From a checkpoint of a small transformer trained on Wikipedia.
Size: 17 layers, width 224, 4 heads of 64, MLP 1344 GELU, vocabulary 8192, 16.1M parameters.
Architecture: LayerNorm before each block, learned positions, no biases in attention or MLP, tied embeddings.
Training: a variant of Adam for these matrices, 519M tokens, 7923 steps.
MLP neurons of a small language model. Each row is named by its layer, matrix (up: input weights) and neuron, and shows model dimensions 16-207. Each number is 500 + 25 x the weight over its row's rms, rounded and kept within 0 to 999. Numbers have three digits each.
After each neuron's rows, "fires on" lists the tokens most often at its 100 highest values on Wikipedia text that the model never trained on. A number after a token or word is its count.

L8.up75:498519493527512455441501506497491505495503537527508488466551471487488513509489492516455496517540526491478498492524459538483513523502553457509470500477496512485513482540484494540499505493525567493514476505482488513464522475474535494513482552496478454510480522496498496507500418491469455504519460472482533466542500496508516517502487513471516472536505510478504439501498431508534466468520513503552497502516519482498530500467501520498513538549480500501522466529510498485484531534506472477494523486496577478522502485480538481477488523473497491490494493511491496487522518501525503478
fires on: " co" 36, " Co" 14, " app" 8, " c" 8, "Co" 7, " do" 5

L7.up344:506512466520509489480558543501484508455511495565529486433555490438492501534518531492471497518497472542491498501505464496505494490532518492517482504483500502527461502480481480507553517500524497453441487527491512517497534479490497516468485538537466494479457487499524535493538514504485503492460471456512509492488489475499554515510493528494483476534462518493483474504537456509525458482524528511497527495496511544517534484444496519505503507480437470495501497436521488458520471544504499502512532502497573487505487465525524498515495496528504516496512493480519449519519524509499490452
fires on: "-" 17, ":" 12, " which" 12, " We" 9, " They" 8

L8.up122:529488508485501482506488501538500506513537433480471490504522561486467493488475468463485518483507490494508513498530472510447493496526545551444534474489502461513509461517503496520503544502521536494498465504526520534494537491491505471522500517503525520526495520458489496520546519472551554524509526504528473532478482484493466503517512508465496541478491514523507501509504520501519493490479514486496506481493465452472494530537495526503485498469510469495493538499488489478479437487558487432506485525472458476484482464505523493474481529491524509479514484504523522484515502516543489514
fires on: " the" 49, "." 21, "t" 16, " an" 11

L10.up227:467480536471523513509511498464495494471505492494511500469516475508449510513500453497480527498478453492459503495525483548530524479556519479483507526527499494482488444530478499536502503494534430503499462425515513484504509492509493512537529469454533517531499462473536505506508481493481514540479491510505472457485471506518500529537483496501525469529445496501519500519527479488533496477493455499509485491536508471565476506488463512490512471492563501516495501503494514462496530517513500471493508539522464485503493529540527488513512509520520521446512510521537491472441506527515481504
fires on: " as" 19, "as" 10, "." 8, "with" 8, "us" 7, "er" 6

L8.up266:517497497493529453494497504520449510513511496502524469465454537464490507546487460472468507522488493468438523435556492539472520491525520538512479510499488488523503509505497512500506524488482466511435510502536444533477522522525528517508492467473521503474473559463488467526499501512495487499525485500489511482529498482521507488482528490510455447451476519516516518458518495522522488505512503495501490507499503496516500508485493497491500564486531514513545472526501470471510502502508529455507513533520473512515491479522563500475476534496514504483549526544504512486479522529507458508
fires on: " and" 45, "–" 27, "," 11, " de" 5, "-" 4

L10.up1232:481489476494488512484498494480503510496485519539463467514522569512465536490509503542506463493506490482463518480479464487489499531546493550421457467504494482525507485503474483497474482528487500520480473492478474476529525514527479540504470508534516463478487496535516468488468510466553511489487480498503469526482475513471513501533506506491493537470533474479533497480482463515484449471531508542506485451517467484511519508536508560509487486564495520543471529522523439504529524487512504494534550451514480507504499486485536511507494542527509521512479460513506473470502465508495506485
fires on: "0" 41, "1" 15, "2" 11, " " 6, " year" 5, "9" 4

L8.up1228:540525468551528469456500451536498470481468492532498477510488497456492499439512507499486483509507500528531526495501505490520499502525530502468572492537491476517458496509462512471457518527536500498523530498501456469509501439557472483499494498470516541500501507525507482524475517493509493474453508498545483504482465487521447500500468472525487533457522514488523459525507506526477515510461497501536462454520506492531459528535536494490504517516504489546507487527541495498494502483501521507502509540501442497479503475532492511495506538516520488461521456530526499499501470536537509483
fires on: "in" 18, "on" 15, "ed" 9, "man" 7, "er" 5

L7.up1049:525488481498499498523555497479477469508507491464496485503470525439528470525503515496504569459499517495521500496490524497516517468476485502522517479508470557495478524471542524459520506481456512533496501491471475476496474482476491523521492487492510512525455516526472518520490515556471517497491496545485522465505481490490510495480524474527513482456483503479510437472524514511519525555431525523494501485555503531496507504515441479502483476469506513486490523474522538469523502487521494492533498468483510472404486508505471481494523528506562498490531475542522467461509491498498488495
fires on: "0" 31, "2" 14, "9" 12, "8" 10, "7" 8, "6" 8

L10.up868:512505514518518522476477489497502522452509492498461522490510522526462514474542500528541462507517506454470494490537469484472513523508508520429476495491484519516488498487523492537500507475519558507498506472488486508489486513483500483497515528509502483519456464483525489489487475459536499509499467494528536539506468471556510487515486515483514508478479514464523499453478453518494506495518490552481473458515534475487496523516502513539456527523511505505508499501495534480492552525516429505512518479467523497474499492543567495498483547507483522479498503509496522493564481502531475482
fires on: "9" 68, "1" 7, " up" 4

L13.up440:517454541548520494492533437487510466514470508530506512529477484452494531459513529480482500495510513490543492463543496504526528539491495485458538513501453499516486502517512530498514508529496487503511504510506523491495510522504496503510457535510486527507450502494521456521493503458431547499508471534530479493547489526562492515504445521490480558515495488527495510510531496529503478520507505496487482483526473494497461541506477474489481483471525492504541476476487533424491478473531465458513552483510503484475528489516493507477528457480526491462501501506501496503491545503488535480
fires on: " had" 31, "0" 17, " to" 6, " for" 4

L7.up711:487510497512509481501519541570491467509487516528516495482474551495515482494475525491466532483544548507507533529515443527497493474567505531489499493531501446506481491506516520537486509498515511467490543522502517534475513522546482474508489487514545496481502532486488472502538502492446499521531478490487482475549497471532506490465478503522490428510537497489450474474536484522524488488448504486539507490504519530535538483463477451530502512495492497493531477529495534477463463521505491529507493513505534456522483475503500481508493476525505481482524502519500559471494498528503503507
fires on: " " 48, "d" 33, "ed" 16

L10.up147:545547492553555479483512487482491523465518487506482506459520503513460485537459479474468513521506463498505523481502486475486494527467485509478484505483463494506534484495490494530509556508511507497492532529469501491476493496505493516501482484475515521538525490509508521516494485521483514524516466521513443538499488516499512566492490476513498480503506527498470461525494497517503461445551473477522499491494484503568459536453518519473475501530517493511545444502502539513472472522508466559511498508501522528523536476536517511511530470525504563453503477511461517461524526533486517515
fires on: " (" 49, " of" 17, "s" 7, "g" 6, "id" 4

L8.up1322:475502485482509476521511536516495518507565488492490488474503520504503531532526481550478489532489510473471489479481484493488493546456512500522545480460482481481509499535510483502511484503508541503497477513556461521495534513502528466504492550475517471500478474526514458478517457506526522505539469485531497466497482564500455512514466479483517479479500530494511501489446464536493520491509501531480469497541526508466503512545488490562476496548453498477483525494496497504487497561548485485491530505508525512514459485469542461483466548499475516509501496488524480508521479498509501514
fires on: "9" 48, "0" 14, "1" 11, "3" 4

L10.up354:521499472516488461480512437513470504494511481534499504483545484504493544488511519469465484470531519491467547503546471490535540550519563471506470518445518536512493493495513545463470513495504516523507523465487501490520513477496531515543476480478475472528515520471510496514506486481513479495517498505533531505511462513530533490512487526501458540484506496454498479479542505498557494484517491516500519475539533524449511491486457536508532541520507470503513494485496478494496492507492524476487520482493526437494442477477530530505515497483504496521486492513507510534479543538501465462
fires on: " co" 38, " Co" 27, " Occupation" 5, "co" 4

L5.up449:558497485510463476517494498498480459517496493492494497483465476511510504446483549500502526514562503520521531523513479500477500480501523496473518459472478504508461505486511452489494496462494487488468517518519501476481557493507518474508492516457516461485422522526520494473514492509474526540539506508503504541518485495510516522458509477502498464492508510492523490518497503518519522487496467481538505517487530512550477483485491503486489522484555498528568463488503542500464526474513505443518512456490550493477503495514483532519497488490507432492535511501497527491440503545545479550
fires on: " it" 18, " were" 12, " him" 8, " they" 6, " would" 6, " he" 5

L7.up159:509510488488544477476500516467496477477456492499485482502435552475473505528494468484496530474538546428514509494506512532522512507517499492516508484515477498473469485552516536458480482545479535505531532484485504435483488457480550506496540462509533541502479512491488487515515469526520469461477507483516498478498498520496457514489524501500499491480495505492528448518500476532484513531497485517547473508519525472464536507504464490533479505542469526536502483514544490493527533516519506528520531473517532505501489491478470443474461536471494490505494469544520520479484449511526509520
fires on: "8" 22, "2" 15, "ed" 8, "born" 7, "6" 4, "edited" 4

L7.up648:542505478488496481550529550510492479512483501492522488500444535465493490477496509503518522488498533467496496502503466482515495488539481531522506525530472459490493495476464483552513514521508488477500483501491493531490515543511514488533498479517515532495510535478522475525563495490438469503541493504507499489488503480508476518459448481488474487496456500524506504441503512475508500513437473478467451525476519502521517483505486516542517491473495528499516457520505496469540461534532457522527472512531571464482510475511531478466482483476561460507523512510496541485474488496462499494
fires on: "s" 49, ")" 10, "d" 10, " to" 6, " that" 4, " as" 4

L8.up816:522528482461464513521516499464471493460518523509491482477502485471458519523488467460480530501474529538503540514484495485504481555486490499476494469520469512531515482500516518561519567521458509489491498558484485552461500535495486486492486490479486530490500488529500497497483503531500515506490511474526510532507491435542545521504527474512458495502513506478449492554489482510528432493494488483487467483510522522480490502500508500487486522469551557511506460537542518485474490513503485489484494531530481500531529478524477482448489502513512496441498488522517571518518517545497503487
fires on: " " 46, "s" 11, "y" 10, "e" 8, "g" 7

L8.up584:519477497498518508511502489455493481465510463546522485462499463462484522504486533493493550529507454503477478478550523500526566535526445521480534509467498453499518452474500505497512508498512471491508469479508486507505542489496512507476474477497521494498490524479477468514536524478453498503492528512492524461499480437488517504510513462497505501493490518471500500540556470532513498448539518479519485474506520464510544476496494483487506508473540515490501518514516515429492507543527529493503522510523515424487512509550528485478513516524505500460513484482501513508547516505498486482
fires on: "–" 30, " \"" 14, " du" 11, " de" 7, " so" 4, "-" 4

L13.up699:531539513513472503497515480471463496526499516470535511497513449497515514498504485504474524500477482525487525487501512519501500582479513490477531516503510491466489501545525520495509508476478505526440458505501508491509487471504526475477463515482461506498430493508513475472546466513519489496471509529515435563537494533474489532475471496500516518516507516502479473491501499524533547483509490509528521484504544493525476570509449484491489480450472507490475522500528483459505504490513506474499540513522518487431457523480478525497536519497550507517511491520481499506506476515507488513
fires on: " has" 40, " have" 22, " had" 15

L7.up347:507471495454548479527525536521489476466525500471456500486511482468489502514511488436464485523489478503518474544517493477503481518543533520467495507501482475494531516476521529511526504500520514489483509503506416490515498464520473462486531485479531569492477502526519484524532508507506543495513502452506466498469498491525478509493480482565466510468518562483465481533500486460509499521519526514482480496526463501482534458504495482493476505487510500483452468513512515481497417494501478505518484492532508461512494525505471508492524547538513519485514494501501485465505484475488512466
fires on: "2" 21, "1" 20, "0" 17, " " 15, "." 9, "4" 8

L7.up1157:547516499504503495478514545500478505511511519459540481483438550433513495511484488517492523462508522455515509506489472493474507460520498547477506469542491474501502509494518484486541537535526490525499530482500495491513535498497466517502482483513511471451468522494526528509534513475454467496500515491489501485470489468498503497506484501531548453515482494532452493440496488494480497497448496472501507501497516502541591467472510500524537523505465503495553469532489501480499504516524494509540497472528480457492491458466476500511495510506564466500520507507479534493491516526531544511
fires on: "s" 62, " of" 8, " and" 5, "ing" 5, " " 5, "'" 4

L5.up795:524520488485550489476513479472497526480523482489461501519560472497478485452505462512473507497483485480497495496524460481472508507510464540486477503486483482503482481469517541536547498520512504489486481457530521499524524470501483471463476507503492486468451465518550452471477505505550522496484531470530480511488479554521472510487494493506488521553512488497538496515462481522503513477537472505499437450524486462486476544507497530503463472530504525519453527501528483500559535535513481490513534487535471527517500500499532515484499512517509530478511513511504467460460439506515539512
fires on: "'" 56, "\"" 26, " |" 8

L10.up1318:504550504473514483492476532513504499519513520526489469472525486515506515470494489477488556549521470498485511457524495505512510514514484538455498461491477504498520479482470463508503508502519514491523495485520483502485516528543509487518475544488479495454446486499542447510513505463525541507535472500512496498526488511503512520511490488504444498567494473520506469530507476500536488462506489523506500516526436482493525518484509524535502489493525509490470495498506565475480533567486475482461553475479498510510472493516500462538515523488512469516526496490501541500502500560559535473
fires on: " was" 18, "-" 16, " as" 14, " himself" 7, " re" 7

L7.up724:486513522488475501479494473471491529494512472490465481496513483503503520481497497547520520520463456484485541525511519483515513570491475541462527477532490482514469501513513507533487499505525525520513496503505473465525487496468478484531505540448451486470468474542519471478478463497547480482437547456509483477491494480522489512538514505464508521525482493510524492524497466502505491469559498533485494430526461488510495512514483463521470483515533500530485524518525481495541540501537518457521519506529497476495502516533528483507528554517515526491498495502531499498498490484525507477
fires on: "9" 16, "O" 15, "0" 13, "U" 9, "-" 9

L7.up328:519459496487514506509512504508491490503513501511465489491527422474488458486517455530505524530491463451509500496517513500505465555505488535466515512552490535512519494492506518525499479513526493479469518527531475484503570502520509473472491479465465530478480504543508492546473492518516534475500495462520468502501492511523470507493480477525451470482507564493496485511480476438515472514524524528498508467503516477476475493529506456491482512473492488476439458530553493524506477541508465487510514508517519468510508519464499502480488563501499512503565497494483446478500489539522474499
fires on: " " 55, " |" 25, "0" 10

L13.up1074:504470520480498537535514492527494484500454468499502464487487490513518525555527487481479491502479528471502494545537461515524522454507473498478489531498469507455509496518495529531514491518533438472511463498513517509533539492523463456479481487498503553513424479485480435477520517513507470511511499469504479491489448505480509513473504492496535488507494510513480457476508487508524522493488482478515528502484547446512505547494444492533497465480470531477502516513524472499496471454521479563496500494498530514480484491501470515535545494517530490522481474492462502469518488521493556487
fires on: " has" 28, " had" 13, " have" 10, "un" 5, " having" 5

L10.up178:483524446517515466501526493505486504513519528518518479516507512536483537525479493466492495474515500468536486500480462499530498509479498526494527474501466480512511458485521510528491537524495537529525503475508443527477461502505501496480521506477496488529491538458483518553519437500522485514475453473532494460518477532491531513524479452510482498522478502454525487507498500505496471500500484486484517490501496530583541501486502476492497551500518491492478506471488513430495485547500492466555507491503498488522502458515523485476466472525509499489504489447503532480471512513532538518
fires on: "," 53, " in" 16, " of" 13, ":" 9

L5.up1031:498504494472539514499500508531486471517532582489502490497531500514512508464502493557482492503544524466507447499465501477496494490515472508437492486510496492509485497475483483469518536516493520527528502511488525527531483469482457490517496504463518499510489510527489485479514507461489512541539491464513526532456481507533549522530503509483492486465509462514464511489462494511489529459525494482479499468483500502497436533530491498490484520449487486528540484487491461489453437500488477483518499462501518537491507509488465560488470489509537487563527475506498524497470530501496543525
fires on: "4" 22, "2" 17, "7" 10, " UTC" 7, "1" 7, "6" 6

L5.up855:503519486505481440503515479512477495484532535541516488515509508484498547533484521489475495500531504538502524500501485509496508516545535499519495500528490481521492496475507460534510520537493530545501478475533474500473488471493491486444529525486478462515496546464469527512509485500489476508500478480550516526496496477461511555514496503497458482501516522473472503503526475483503456564498503492515526480463477548496525503506496499472508525526518489473495471466501478484504472538520526479526495475527546482522468476496503471484486516550524496488515506536506541494523501498527504537
fires on: "," 76, " the" 8, " de" 6

L13.up495:518540510502494453470498510489461529488541503491480497477518509472513490492484461496468482464556512481483489523494480494453540496536464470455533500500502460475511524486487545499531536517487536517506564501531497516487518514481459456567507481468504503517497496545496490505502461500516492469468495535483517482501450505488506543489508490527451495527445497503519478495490455484558540503490470494473487476527503493457535540506531491498500507476501485527524474533505500488518462532515461468516498503484507500511489515534459499483493488557509477499505518516522532506474484507474495525
fires on: " A" 30, "A" 27, " a" 6, "K" 5, "B" 5, "y" 4

L13.up344:517450529479548519508496475495501485477536505431536501480524520464505547506494447473507507502499491500489496549532485480534490503499533491470536475485522500514474441520489528553550543502508518516503474495519501486557500454534469448521465507502494488587473505519493509518525499454505511501513507522548495518473480485532530536513482524477478500491487491519501467476478547487502542469530497503447475494515476491526477470517483525514459487519522487476507479492515493522459522495523459514480486495500504492472476468531522485537508498516499484468507494476504505491516519513518500547
fires on: " to" 41, " and" 13, "." 10, " later" 5, " or" 4, " &" 4

L7.up759:542507489516526473460503527461471502492461490493535467458492504460519501486482484488502491497533503444505508517513488490516498474523486533468506468543492499502514488505519521507511523516519479475484514488533461477530528522515499474524509534473508528454483510470532497517562482479432461513538482494502497510505493476502521522481449473528521461508489508513489440469501461509468498477496527475509478529509515510507543490465503481536532502481533483484548460537503548468499519545511513491527484510545541459511531442500484490515502507504510475469521524503489559512485503517554479467
fires on: " and" 67, "," 11, " until" 6, ":" 6

L7.up206:490501480539502472535503515555484472524521496541552483473451524478514477502444525463473517561512481433461521513518472503532508480526512531496489523512496480506509511454500496532467509508507527496472514521505445506487506531516517484501481480481516528519501528463504491479517503500461501548556481490490516471518502472521505484431478498531456434481478496506485497490480470508498475482508513502539473541497510527509516451468495521521520517509520518473522452539491500468495475554504523503483479534470558460513464482519520483503488508516497476467499509508481540502505474523503473483
fires on: "s" 46, "," 11, " (" 7, "ed" 6, ";" 6, ":" 4

L7.up1261:503473502499488488519507484487496432506533445518517477505556473471476523456479478496451503514457489520538497519508509506503513512531472476514498520456472524552513476512483515537515496518525472488509481473527518479468524492479503471542474519479503514531489494499500511470453515459495519520548511523488509528504493461518486503505503489511446494559476454510470509521490450536516510495523472507500504487504493461487444570489508539492495466482541471506507468490499561494529504505508455508483512472490509507490492498530513513505481465474483497448491524549515500515458484518508519530
fires on: " to" 22, " for" 9, " To" 8, " G" 6, " not" 6, "t" 5

L7.up518:480520508501520480514541513534477465500457477469467469507456501468505448543512469506517509474501498498484524491499492529511520537503469522528533510526498486521462508477509446480526491523457498528494526493441488521489532439500482527493503524516528538516491490497526533533509532528469511498487504524519524488511509511529478462454538524565488470468490511501506514492502501535518495538463507499542484512557506503480497487540484466516477495481453490492506523516542499498538505499539514538521515450484510507414514462491486491498507494509506479500491443508525461478489489556493500536
fires on: "8" 21, "6" 20, "7" 15, "2" 7

L8.up1109:503502503486513476474508495548437543445495462466514490491514517539469507473479500474478525515514524522484520484490501480515508491520548480471534513481483471514488464499477509476537490481535500482500486479491496538524536502548465455480530458535490501480506497498484499496505470435485479485509536471505495471497455484494535522526470440477464468497450484481535507463528494475527516482501512534511476473550484500461516464507502490515484472509508505481519514491521500504494528516507491481505496500542518506514468461535510503476523516525548475466539486479541541476493521545486478521
fires on: " of" 40, "R" 8, "S" 8, "." 7, "-" 6, " " 5

L10.up1047:493466523509499479509533508484496524502496467498453527479573497479504595474523498526510472497545512489479510488509446491455504547514524504512469474488489516502516490492441496520491499477495537526446521525505487516520507516480519475546497516478507506522490468500557503494487473519557508549525486517515480517501480507510525543485473515514502475574452486467521489519482467489526450480484497495483491464552514507478459508514485521494524499505497515528499496498502512496484498545490483429542502455485496481499466461495545509481484504525499440468510482498517535501495511493500508500
fires on: " a" 64, " A" 10, "A" 4, "9" 4

L13.up1204:506503530522531473498488528496473492499505506483545460480542489483488526523484541487485513482486458509477520498558461512478489497554502520516495486524454478528460495514478525520495533532493476536504470492466485502475517470503496475506469488481510525515451493515494452446524506448472545479515489502476520499515499469497542523476511515495502541525500477510543510542505469533531458429528488489501507482485480464517512549487490498460477511503492503463467496479553488472494516545460527510480512506531540472518486490547545507466482490487482504507553494479520473490521492495501527511
fires on: " \"" 65, "-" 11, "–" 9, "G" 5

L7.up98:553493462508507475495507461500480534487487484522503500503484469472483475484496524505508519558526454487503561473511527483522499515569494472472500532532491506525509479483470495516496487516514548487472530475522487495515481475518504492475526479475514536498467475546514484495479479489525554478479549463503495506534475506528510518482480468515469483484500530493520477512481494457501489524527529530507523510479489502475474542497530498441510517508510486515433489523521455493530520526496476479504502478500530497502461538537561499505474553501487500529517530494485468480504469516504444489
fires on: " |" 29, ";" 18, " /" 14, "-" 11, "):" 10, ":" 5

L10.up413:484500501503550473453510478480513485503574519509499477491543503471524506509484491507516496500549494484510494533499504504488489512500533504450539489520480473541474479551487494526520523530553484516512426529502495478508496504505530435515497495502466497515462457513485447509508449504505550481514477483530514534504466502527549501515454497494486519508481477493515481508469504545531463469495475501477513442481461469482488551507502530486453486518503506486497501454517528508477503501525486444515476514515496496505464447545490485464510500505491461461477492513546495467496484501531497504
fires on: "." 49, " to" 28, "cu" 6, "qua" 4

L10.up192:469517510524509518493525516534493504488490537500505472539532512487472543467472485489479490505527479513508514492553487522482507518509508508478517497504492517527432453499516535511532533496478503509534439506544474467530524527494522501547499514486525529513468481484520498512487544509496527512501461483505454489498457511543454532498498474484521513510504503481510457501483513538502470453503481530489469427534484493506422549454530476444474467514528526490500465512509506491493471472479512491503517502526471506479521510509515501526502541477496524463536505519492443461482473504519519485
fires on: "." 22, "or" 15, "er" 10, "on" 9, "et" 8

L7.up882:519516538526519488523523531508477512498511471509509499474529501505467515487526535517524506495487475560516529490497479487478507513491488547468510491506467512497476485506500499511537551463491474491465435546500509476489482495498473505547484511504499489497485517505517521476509504518519483511430505461502523502484504452478504522509456520492511492521438561493494489530520507528525492515477514520490496452501535489517493503499482526466472486485505510538477493462522435429523514523506450494501517511534482508480505457544523488498509555513513526507547505534507450501520535505525494468
fires on: " which" 20, " that" 19, " who" 11, "See" 4, "Because" 4, "-" 4

L7.up495:517529487503511482497522504538465474480510430474516434491486449510479525499508491507485494537472476475456523495494468519525491528543473556495538490528516479509498479507526499521507529483508531505495463495479475477511494517477490490535483482521538529491502554505507486502489522530493539524514512510511517524492515461602498485480465505526480476533491555501447501476530484511515460515485497535514513476516466495548517517491505530517490515468499457495503500500511465485497470537525493488505536491515458488510453470501528497484515552513528497513533512472510485512489526515532463461
fires on: "." 29, ".\"" 22, "\"." 18, " while" 8, " when" 7

L8.up537:531487562454532488466481514498495510468533487480483533504526548515523458514463490544500474500517485479482518432480513530457480493509475511473503490576506453515472509434503510493542515503503513500484538524529476511489513477456477468512495463473500485523474492499501530522476495465483512504520504523517473556502485494504536517510520503536491497538469471486489501483519469506510509459466439518500496513512470504483503528526503489507475535440553485484501449519500534491506520535516470492542528497470534493498520515509520527475506516525546476489530507507497568472499497530509469515
fires on: " a" 16, " A" 10, "A" 10, " of" 10, "о" 4

L10.up423:508497445509518455487497507525482514533533538507517462503528541494467523526503467487510506454539521488507495456468505494493469539531511492488531459520476513521483523488477488485526526473550500516504479524500498538494486465495506494519499478489473487503507509491498492556481456514484493494513521444560511523499480496492534517521495481481528483490465533475542494492552521499534483494470541514511530489493485518546543500491524540460500525541493486464456466473535476489516492536497522502505459467518534477531481486509494467497457539513534513475554488509526487482520488509503516524
fires on: "," 48, " de" 14, " " 7, "sk" 4

L10.up66:465521535454523439472491465482514542461510468494527486501561523500493491463523474497498514518500528500485506470516513512470505543511525498464531484517474484535497476526469506491517510486524478490498498500514512484539492519527490489544485541527507526492532474492500483524476481455510505545510534482480492537473481488484511534520492501481518475560530517506515462524522482504484515483517514495482511488517505462483482516530494537529461466496529469478504511556519462516482518484490468453489484462509437499516483496502559539463509528510509458485487515512511510469506494518521521511
fires on: "." 24, "t" 21, " " 5, "ac" 4, " C" 4

L10.up1179:539492548515473524489476522489475496508502487465517461524498542518462491460443479521504491522544476467505472500522508512472492480518491523507491519522507498464440502498435506505531521518475451479493510497510507506519521451465452503506489494528507490497521487461507481514514503517470547500462512517490490531495450444510532557535461490496506491488460494507525473499496496489497508462490558453518538480559525461511506504471513501484518482514540512526514460450538501493520446509519490501491508491470520508479536518544476473517450538499502503502497504499479533505495537498512464494
fires on: "s" 15, "or" 10, "n" 8, "en" 6, " or" 6, " /" 6

L10.up1207:525486523555476491529509512580445519510501539502519487458476514505510497521427506486500490524501513482443526488538493515493509529536481531513475519471507464503514505472491462566486497482497462462462495521468498517497544513541507471481483497505491536483501531487541504498518464474469533501556451500498482505533500457526526498526487522512494474503487512475483486472505500507512503504494478509529539506529520483527491511452495476487513475481475539525518462520511506478552451500498519511481468553470522476508481449532498487500489512549509442510494494515502508506474479521467472505
fires on: " " 41, "-" 12, "s" 12, " S" 7, " M" 6

L7.up816:489526520502510494484500463483504474489484496518478480459447501500498554518509459468485529470493500495510497494497484541495482490480514535501487490535501502487483493540516571531541510511491488535542498486486465498580467507498505493514516517471480512460439474495492507506498500486468539456505554476492520505503497483543481517513500467452466492523539507477525451527530489540483513517487494502495433491526472453522489516497498533506469497516489525467519500472530543512533498458512512510535507485506494496507528519521478531496479496493518528482508464470518439463493467515524519508
fires on: "." 17, "z" 9, "r" 7, "ez" 6, "ad" 6, "er" 6

L10.up984:538521503497508496533468510489506504477487530522478500522517528499506477518458488544524538484494528457447487482518501483471497543491495526471491482520503497483504457455468473502452486523455527487477553492512476484532478522476470489479489518519524491485518511486518501513533442473555498474520486507498475472509503525501532532468472510479492560502506497510505469546530436502498499510456499507524483476504560491483482493511475494506521521507479528531513463484510466463508491536519472458513540472466511470477474514521568506496519516477503513504517507498468519457515505494539482465
fires on: "9" 37, "0" 14, " full" 4, " " 4

L5.up956:531526506524529484479516511480482494504472514498538488469484504475493486533477475488483547522485452442478485489540480505517520507484495564492505503514510478476484476494497462498474525550515513480457506535543491507484526520505503492478491520489521519465510528450501516512551515495449475532551498494496532421523488486504496505496514510482488457498436553498482461473517470531518506497469558496543475496487495511496548480466495516512516530486496501505536493515488500466534513546505495492510490513509536468512462458519531475481489519504526492456527525507514548482493505506518466457
fires on: "," 46, " he" 12, " and" 12, " the" 8, " –" 6

L5.up1226:513523460493458490513500454503491509470495494468486463510522513523486532477518492548486477489525494492513532518479452513450503493495500485530480446494514534503470486505482485471556502457511535517471492525496520492551488442502470428517511519464497483520489499534489530495482474509548534507480486448514497529489505511496520502528471543488508513526468527485527493521446495493476536470552486524477492501532480484479459536527496531512494526496533474567540460509540478497470508522502476513520553488508495497491518474492501531516455520532493480513490479515498490512491504504518540539
fires on: "6" 44, "9" 14, " Swing" 7, "7" 7, "3" 6

L8.up217:544489518508500496475452515470502531494492508497527497502500563508462481475488503506526494484502527508532482510509487525503481473548472537462477461554483491506483509505479534485523534496471493572546480524442476554518530464492497515533486522520542466502479539504535486533479507489501512491508515496517467520509483548515525560446503532500498495515490503490506482474500485476466513495509531497492494458526512489519497511482531458458478544498525490520506474539523487486490454469515468466508553444534519548499500454504521489497457487504486463516521495485475474454483490492530480546
fires on: "y" 26, "ley" 10, "en" 7, "ia" 6, " American" 6, " or" 5

L5.up1196:547498508467532478526506495502495483494526519532504512475473488487500482505491451476430543523553494517527530472518474521466520481504521521484518482481504494509493506512515433501499506493490509530480534489494536517489512464521530466560439536495523506508447503546533539463510473493455504504530514522520525527470474528533486510452517512532470493464498486487464492494504502524542500488548497484485477514524453517507516484495474524514505514513476483467533517470493452497514470488508506465486502448476524461515441446511478482531515507479510490499514496508514527498479527541514500514
fires on: " it" 29, " him" 20, " them" 7, " this" 5, " money" 4

L7.up463:538489500469502484514524516502502486505525480469510495513533508530493491499463499541477536490510482511512553488498501488541538532487498548482540474480502476498492507492521523481480518471520501479523503472492522504503551440502521484529492466482457498482486522503532440534525445477526515471464502511479509481509471543504507509523482456463415500505525464520541498486503452523522478516513493503533463513474499487497527543493506557458501507520511490577498474498501501480466504531523446473446513526460503511493451503519508483483526513489494499533511505511506538504457513503545481485
fires on: " as" 43, " pre" 9, " his" 7, " assistant" 6, " being" 5, "-" 4

L7.up716:486540441498492515484474471530487487511455496496533510521578485559502481479496490557470475499535454522501513531469483506479512493493517506466492511471490528489481500478497483497501464512511486543506523514492539522531489504508466472538476519511494460534501510513475492481506465463526540496470507473500513524490507547525484497549472480497488530580509486510451488465496500484483508504514488498515560489511470484549483480538475526533498474497500432525544492506521514500480504533511508476537496515515470512460492498491481513509504458489532500493503471468517500478433525489490513517
fires on: "7" 26, "8" 19, "6" 14, "9" 7, " Swing" 6, "4" 5

L5.up1335:526482482499527487497520514495508518499530473496500495528524518517489472526501476526474490509498478484465501498520444497466501520528469545507465489503486460482504507475508513521543495484510463504481488486504513505517499489475494499509477534513493492491497469507553464489480497487526520511489509501498469502476491559500494502526466495504486516598515511484542491501461453534513491475515514532500451456572518446484483508508500528512474487511481536552458529523535475480543510530518480462545581480500494531512495496502554538487481536507512517499510485516494452477497449502512541515
fires on: "===" 45, "'" 21, "\"" 20, "---|---|---|---|" 4

L8.up435:556464492517493503514492544506491472508497491508508505491475462434479475526489489466462524468451496484519520511505500492481526520488488514489483519442498467518517513479521485506480548479511482498497543534497437539543527495501454470482465490511489508474555491473491511519517491485495497546541478505507473524512484462529524505540503447549462443496491497502462497494439500524506474491489515500530492532509489498507536498483485548516527506506520496511469505499507509505507501510544524465504475501521489453506490507487468468506477505561538503464498492493501542501453539532546489494
fires on: "s" 34, " a" 8, " so" 6, "le" 4